{
  "d_model": 448,
  "n_kv_head": 1,
  "activation": "swiglu",
  "bias": "none",
  "tie_embeddings": false,
  "beta1": 0.95,
  "beta2": 0.95,
  "warmup_steps": 276,
  "batch_tokens": 131072,
  "seq_len": 2048
}
MLP neurons of a small language model. Each row is named by its layer, matrix (gate and up: input weights) and neuron, and shows model dimensions 16-271. Each number is 128 + 24 x the weight over its row's rms, rounded and kept within 0 to 255. Numbers have three digits each. A neuron's up and down rows have the sign that makes its largest values positive.
After each neuron's rows, "fires on" lists the tokens most often at its 100 highest values on Wikipedia text that the model never trained on; "fires in" lists the words (lower case) most often at its 100 highest values on Wikipedia text that the model never trained on.

L9.gate401:146152110144168131107096082149088148112155140145176127100139139136117130153108097147114115118103156129116102135149115138110149133131153110177089150153143145133129126084146145118065160121111128155164122128126117155127149148104120118103046113145148070141133109115153070104148152111148120120140140081140129138085142119132142141158105144131126130133142124115125132137106124133161143157111126140100147127126126123121152120147156137167130173099104172167169160114083116119086161124124149149128136109146118082088095100135145124130160135101119157090141125129124103164141107160135161165113190143089118091111115124158133129139147118134155117108085139089132132122116071120127157135131169173106150141137138133106176159181131128129157111168102106134129161098098084116151117109113157
L9.up401:135164155124135120155086087088149137120105127127134085166119132100154113129107149074140113122138165151165126110147094168130159098107126137159122141090118142153173130124144094123126103121125164098133145086100090118123136121178120145165144083155107138130152153116165086136119093141113105125154124107092179159103157136164102107131148139129142128129132146083149134119181147143136094150128141144149136169086129141146136102133123133116094149162148153128128154095054128099114128136125146126118106128137136136146127114148108099102109140097076093144159097135183149138101140089148119116088113118149148098138100137132186159136150122111130147119129084116128140140127106150161171122148124125166122169109113143103143136151093124128147130172077128130145104114106049120132125146139134
fires on: " of", " and", "i", " tells", "ri"
fires in: "of", "and", "tells"

L7.gate600:116111107129112132119101142148090153124139126132096133144147153095124132152110127103100105124137110145084165123107121171140119113195133166090168110127102178156105114118141162106164116099082086103106130150142106136146082120176118090136173143120151123153152142124142110134122137147122084146137155116117125144120104174136122114150106158139150128145098165131084124130161150106106152140119132102136161169131126102139128115153134107107085126163150099103118134130125148144130130127115137098082127144130133123063146078083171145087206159128151096116137098125156111141103093147120166161116083155176114100096099135124103112150109170147132114111138145138068131100131102102139142154171136167129116132163143111136169118125049133180137113116105138090125137133106148129112147145099132
L7.up600:149136145144155158152141145141153153151151107100154097151118138174138127078117097147130122136092135121160109132132120114084124121101088124183139088113162127143107160106116120119131108131110213123116091159136099104113151092160133139136123106143120136113135141129146143108124127118142116113129098132150074153102147115153075152093091128114111157153122104130155130132095097105165118163157136104138137129134107104104120130141107159162133164090127091097158153110107114114099109152131142135122118113199132124121121101133136114143083105158106143084185135127123126104128114105104107123122100164122158093133172113106137144203075141112118130137095101111190139109115126110119143134113132117147136065145171146143124110140118093113118125144135096148080142206105079150171115124081159
fires on: " a", " an", " popular", " first"
fires in: "a", "an", "popular", "first"

L9.gate356:187124101114162143142158101124115130104118124124164125098142132158114100151113101103109083126110138085147125174113133143095148057116085115167116098134161134164147151131130128106118148167120089149120129135134113143112125150098165134103110184144151128116127128145095090119091119115128140127125141147117144105115143100119124150095137165130133150133154129099142121133112132178061106180157087140146099119141093184137110107149145130166113083114106143111127139149119119117075086096144152142123129122155128145113115125120141132097152077119150116151112123161157144109122103091109108136089093168149122110104107180132140115158139115119100120121112167112088160132129144129118159122147102166098183159092156108125222140125132111108142153136112091196115111151132100120146117101153133
L9.up356:116105151174190092175135116127095153102149143120125120138137072110123100155119154138069129105104137096130130144110122161153127111151135174138118101127121175103142090151121123157131107142149161138115112163125118107140158134141117110151102106182144115130075120126124109113112187120150145142105109113147125119124113111109152160151113108146168129099113140077110132106146119153098129153132108128101108172120118141139110103099120120144122144140119112099117120102114124094134070082127101144151150134117118097166107147119119107101156153156135099109161126111176115099080106124134126141133146154127129132133131052126179111097169129069148103128143125117116108134138106145098134122132167141119107096125142122131108093118143175108117138133062168145138105162160129132143145110140139
fires on: " of", " and", " to", " in"
fires in: "of", "and", "to", "in"

L8.gate584:092099131148117133137096133159103127123167151111107116134138157111119163100134142144123133121215105113100114108101146114163155143199119112148133098120128136124131131108127125144110158154103110138120147077084112132164125140156100097114133121114172137077066113179157158153123138165102144115127144115133165082143125159090170140113144117110110168137148149151109119106101128121120133105141111113130144109133139094151149113140115120081169132149100121144116091088133152078103133123141162106136151136116069112119150095148125116142143103157137135098106118108130113116111102127141149176124133131144176112123140180154166125104139162161096185117125146122130121178104086160151138106108123123139151128094123136156115197136095104147109156112093178143129148139137161130123084189125096
L8.up584:139099111118134111102101109160103134096108096105151109138150120169135144110115141153098127091170126137131103128130136123107086132118126122106111094142151110106089114138104100176115095112100096136086151155115132135163137143089135142128096103118152193127119108165109118110127162143107158105153107174136152141111161158139101140135061141119087153111112146107138163126136118097121146144151152154119130136099174133115123139158135111122149176120126137111097108112112130144103139110126161104082146137120066148156112109102133165180139113160151115117126178138147102127116089100145098152143091120088177111134103143128162123113102145164126095129123118101157153136087083092107134088155168109138132110129127117167145137121112146145153131093131170121124157130107145124159120146135100
fires on: " and", " as", " not", " all"
fires in: "and", "as", "all"

L6.gate144:114122154100143128116087143114121111089105129142100108156198150143088111146163117156125125109125129149136131135163085144132117133117105115121131127132145188098130100122160120099169132105099161098117146126113109128119109148130158155132188123124126096102163137141110125172128107141161136151129109113166134150146082141159155139120106118110151172126188176136119115105106170117122129117111092135152077123126180149154120090113122114110098118135148105114154100089140140158134092155132096147086096163115147118133145132119087129144178131123145117133119094084153117141156132194149128147098187117157154130150155110118112105134135117149127138113139105122163149118104098165188172176097130119138134110141094115157129148163167133103106128171103093146134167147174139085125102162129129
L6.up144:121124147162080143078145128146095131137147104157120188128120131161148092071160092178084127182134166119132159133123121158098101121094126130105167139136188109135126156104095122092141126085109072108158082094124115115151117102124116114133107128080128159132108131119168105108144118101113103096150096130120111117106117127121115121149120080116125117148163151168179141115134134134127090100145058103183115108093124116126103135144112124123120137163116130132173150145108125130123130110142162106136127127079145148108128143085080130129148130151105117074153178122141128141116141111127145136129130080080141112128131182139096135170132113102138100122115123109075100135100113151143099156110129138139094110146077128121137142120101168158158144126101164123105103090143158140096162077155087
fires on: " a", " single", "re", "res"
fires in: "a", "single", "andresen"

L8.gate1122:129108114138132141150113110122132138119191122101153134107112118162138143098087141135143139176133116139111137111132125098076133134139144134147126111095139135140135126139122147100170151080159090099141175142158136133134107146150180132136130131076152141139133111134150128102157106135094126115173109126134099124105111092115132166092136086117126199112118110120125132076140122135123113142154152131170159182073119106080096097161126129103130152089145183083111134130145109139147181101115105099143141133082121128131110141175118139137119220147133111120137108099092138115123121149143134186169105116152158135131151123136163162128121122157116170122132163126132114167118085136138135125125127115125126115108097124164137089107102166123117133119142123117097130130157148169134096134097132
L8.up1122:107139168159135102104133081142093081097110137122147128151124140106123159141112161106109083100138124114135134104156130106159141140125131105138140111140181123113108103162112107121161112106098060111078089127140141195136097138141099130144144114132176162107103121138160156110133148087105136132141095136123081100166144127147114115101113130154136119150095179122138118083097147125127127106142124157134122137144154114144143114137179100123163130150170123103161144109143187099128122111096128101140099122125123122113102132097222111078155140184108155096112149144171145149095123102127172126134148098118109138133179109133151087084122115151152105143174141133126125123127146119116168108151152135109081113122150126155148117134126131158125114157109112095168175164127137137106125103170122
fires on: " and", " by"
fires in: "and", "by"

L7.gate306:121108112104141133114126094125107122118093119112148104108126136155129089122110109123166162125147132094074104130154152099120085124095166119155148122119115137155095118162119130112134160146176161120134144119142133163121164100135168121096154144100136165123108152071154129143124110137160143120117126160149120114111146085146146120098117123119074128130137131113119115116110178138128092105133061097135131153114140095151128109121130117138146141134133119070149090169111171099102141120102122134140140133146105129152144101131112117105141138090115143081119093097127119072099125126157103134110137136128156134135162132143135140148089125099112122090144147130113125130123156142119096123110126154113113131122148101145112142168100141126124114136124139114131128124088110147189083144123097
L7.up306:119112119168155091148117104130109089124147133120108184121138089128132095088140153179160107097133075134131101082151084125121141123113131153167150101120148122146145114096153118138104130144146137102146129141121114131163141125139096093128132128092138140113115148160112124121118130122162101134111150177139135091099121143097133132130161117107142079108160130116120144150119150114092130112116085158085132118115129091134119172170107090120167176126081096089147110131127145140123160109150127116098142143103102141138115119114142121154144122140169153085115092164097149126147095102131088138131103107139106138128128113119148113147113121106081127094161105126113156108147125116113125154145121124083123122140088165133183068103135139101116111122148176108128132147153126083103119122127125
fires on: " a", " It", "It", "pr"
fires in: "it", "a", "this", "augustus"

L9.gate145:142156131157126118122148107132114165098120139140106108112135163107121169153083130141129104120149129123126138117106144127143150108132123136123166125163131145138104163114134116143199131078134123135126163134109080088178098123116082123141138149138181114162154144098136107147125141108134150165119131103143097127135186113115131065166096136115186202154130109102160132148114135116120105153137113096132129091130141129096161130134132081132164112076168149120170093131168128065103177123139117112113138149137121140106132166141163112132158131137104121104123117092116147074142147173112161200142137130115135145121139110129134117085119144169110164126146120118149103147103096143148152157173150149132115154138116111092156115126160158136102135139151113182133127113100159110151087131164136
L9.up145:133138116124132155113120084191121137137140144137147099149156126149092162137099131132107124076124066111114086093114121105113100109111124136094116138142165112144127112143127129184165136121095142178095125152151115136114099126107102136138128139137122123140185115108129127088149173157142182105176142147111108108123120145144140137110120136112153136147103160153138122174078112154116111185131123136168131089113168098142139106100113118104101145125175126141173121115107127089089162058073173099149154166143093153164147098170135131171126121138156121106098177112163104109142124138167165183145125098112149131165084148135117098126104154156103141171090083130166141117098104123117158116123144118116101105115128145132162125129082127152141108177143111121145138103087125149129140138132128
fires on: " or", " and", " to", " than"
fires in: "or", "and", "to", "orchestra", "than"

L7.gate229:132096122106112195137091123104113127131151120142127114143128138076123122143111138125148128146098147109103159169125109163123095107176109144120115151151104191097095064097184151143126115138106131147098140131127172142132098140138139080100174153118115106101134165144164168129151131104133126119081131105174076141128136130164111113126097161129139160117131137154127139130125159152150096144140091136105177117123124094148149145128112124156118105124145181144098155118127112110114116153106127133149098164153132113149150114108143091129125095109115104103133128134144144104135125132119081137109152150121107137078141130151083128090125169135127122108110132103125148119122115147137125120094113097144150124144128089097148087130141174117108150149082147151114120165081120119101120163122126
L7.up229:103132114116092105148124109179100135140069128152126164134111078128179095085172137109126140155132175131139118111164117113132124102150086137086124088130140126158120104120115138112099122116138122075150077126101113108098133114106094119164132131147117136111088135098104172087133097159133137095139144119159092151088117101127136114154097116182130132143117162132130162103118124148147125142123123135109124123119126136096116148100119096145099143128092095183132122099126124110171097092136132095171145105089115118121143146166126137164131115130157159126113143182120077134136137091088126077143098091156126138128144151132102103121141152097161190131154153132129113127129099150128087176147125113146137127132096141090123104125118138126112114119059120134121123139130128131111158144190117
fires on: " a", " England"
fires in: "a", "england"

L8.gate621:109129129163147121145107118080141132101149130138113091139125127152131125150140109137145185084144168116100105120122152127121146115131137148153142137131171131134139168104116095137168144159158104127142100099119102118128111165112117144173159100121167124133140127140109140148128152109129100063134165099151136092117136129121120130117125152113142101095121155161140137104113153145140122162138090131131150099123113078117169155085092105103131156115128129118132119126140170146163175105143136136121125093116102113162153147130154137167093146184084096069100160151115115137120107131138145130101087134125156105097135155149133107138139130149094132131139126129094110171105080140122129145131143112154130108094097133158159132077123143126169144206170137085124111141154114179145116139182150
L8.up621:143138135131134126101117136174139096151122146141146095110117130143154119101141134140117130110092154153145094111078141118136100113154154164129128096126143136142112125134100103155107090168090151152133106104109111128141131178134136121130116113124159199120151088150139104077073100109126126149110145084087092146121152094118160112106087116102107180139120116145134116148101131150129168092132148133164157131141174155065090123125114110171156115178157130137148117138158146109135142109129133141135093165133105150173094124142111144088148143152156123132166155112074168120134101143125132150126134136135093085112105094134137090078111118151145190125086142135108136165171117134180115111120120149167147132128136133117128129138130131141157155109160145113131146144168125092111077136151152
fires on: " and", " to", " as", " a", " later"
fires in: "and", "to", "as", "a", "later", "then"

L6.gate71:114105088132116093120125127130129142196158163101173103139137153152135151119149112153151156183114130138117170117068138098120119127141098143118113160173115115140131125087167138112163153139124178153168107148095106105141169139106148121152135108129139146170176129132118127113100130120109141144092133126148129155089111127150116095124146099134127109113139128158115153117107159117129112173119105113138130148099144146091123143107123118125152142107188135087153138131098094098152129168121138135131107142093162091155099124129124134110111119159147124117081153153116086119130076107103136128141147128116146040142175134117119147166126147125165159084113132133136156118123137110157049116109123096163145109167085097140123170083110152164138149144128145141174130135112111097108059185145135
L6.up71:182154139148116138126155129143100139126091144177140131131115128132129123104135134127112111136145172141139104159146157117131166137122113132156125158115121104119159120110096107097114135147166136156151098149113132074138115158119133114114148137143144126148130113092061149134119161149119150161128156078131153112141137134113107134110113061123120162175145122110118121126139118108117120113122143127151134142122170130144150138136146131091106152148131102141145100176128180146167145137103124097137132113169133134090144113100135091090116099132128118144158132098135113188141135106124115089116159129155157124153103145141121150154100079158114115137139109104062125172131076131101117152165088150137121174150126125079113146139168115151125127135120140145152113103123122170107116070091118
fires on: " A", "A", " a", " one", " One"
fires in: "a", "one"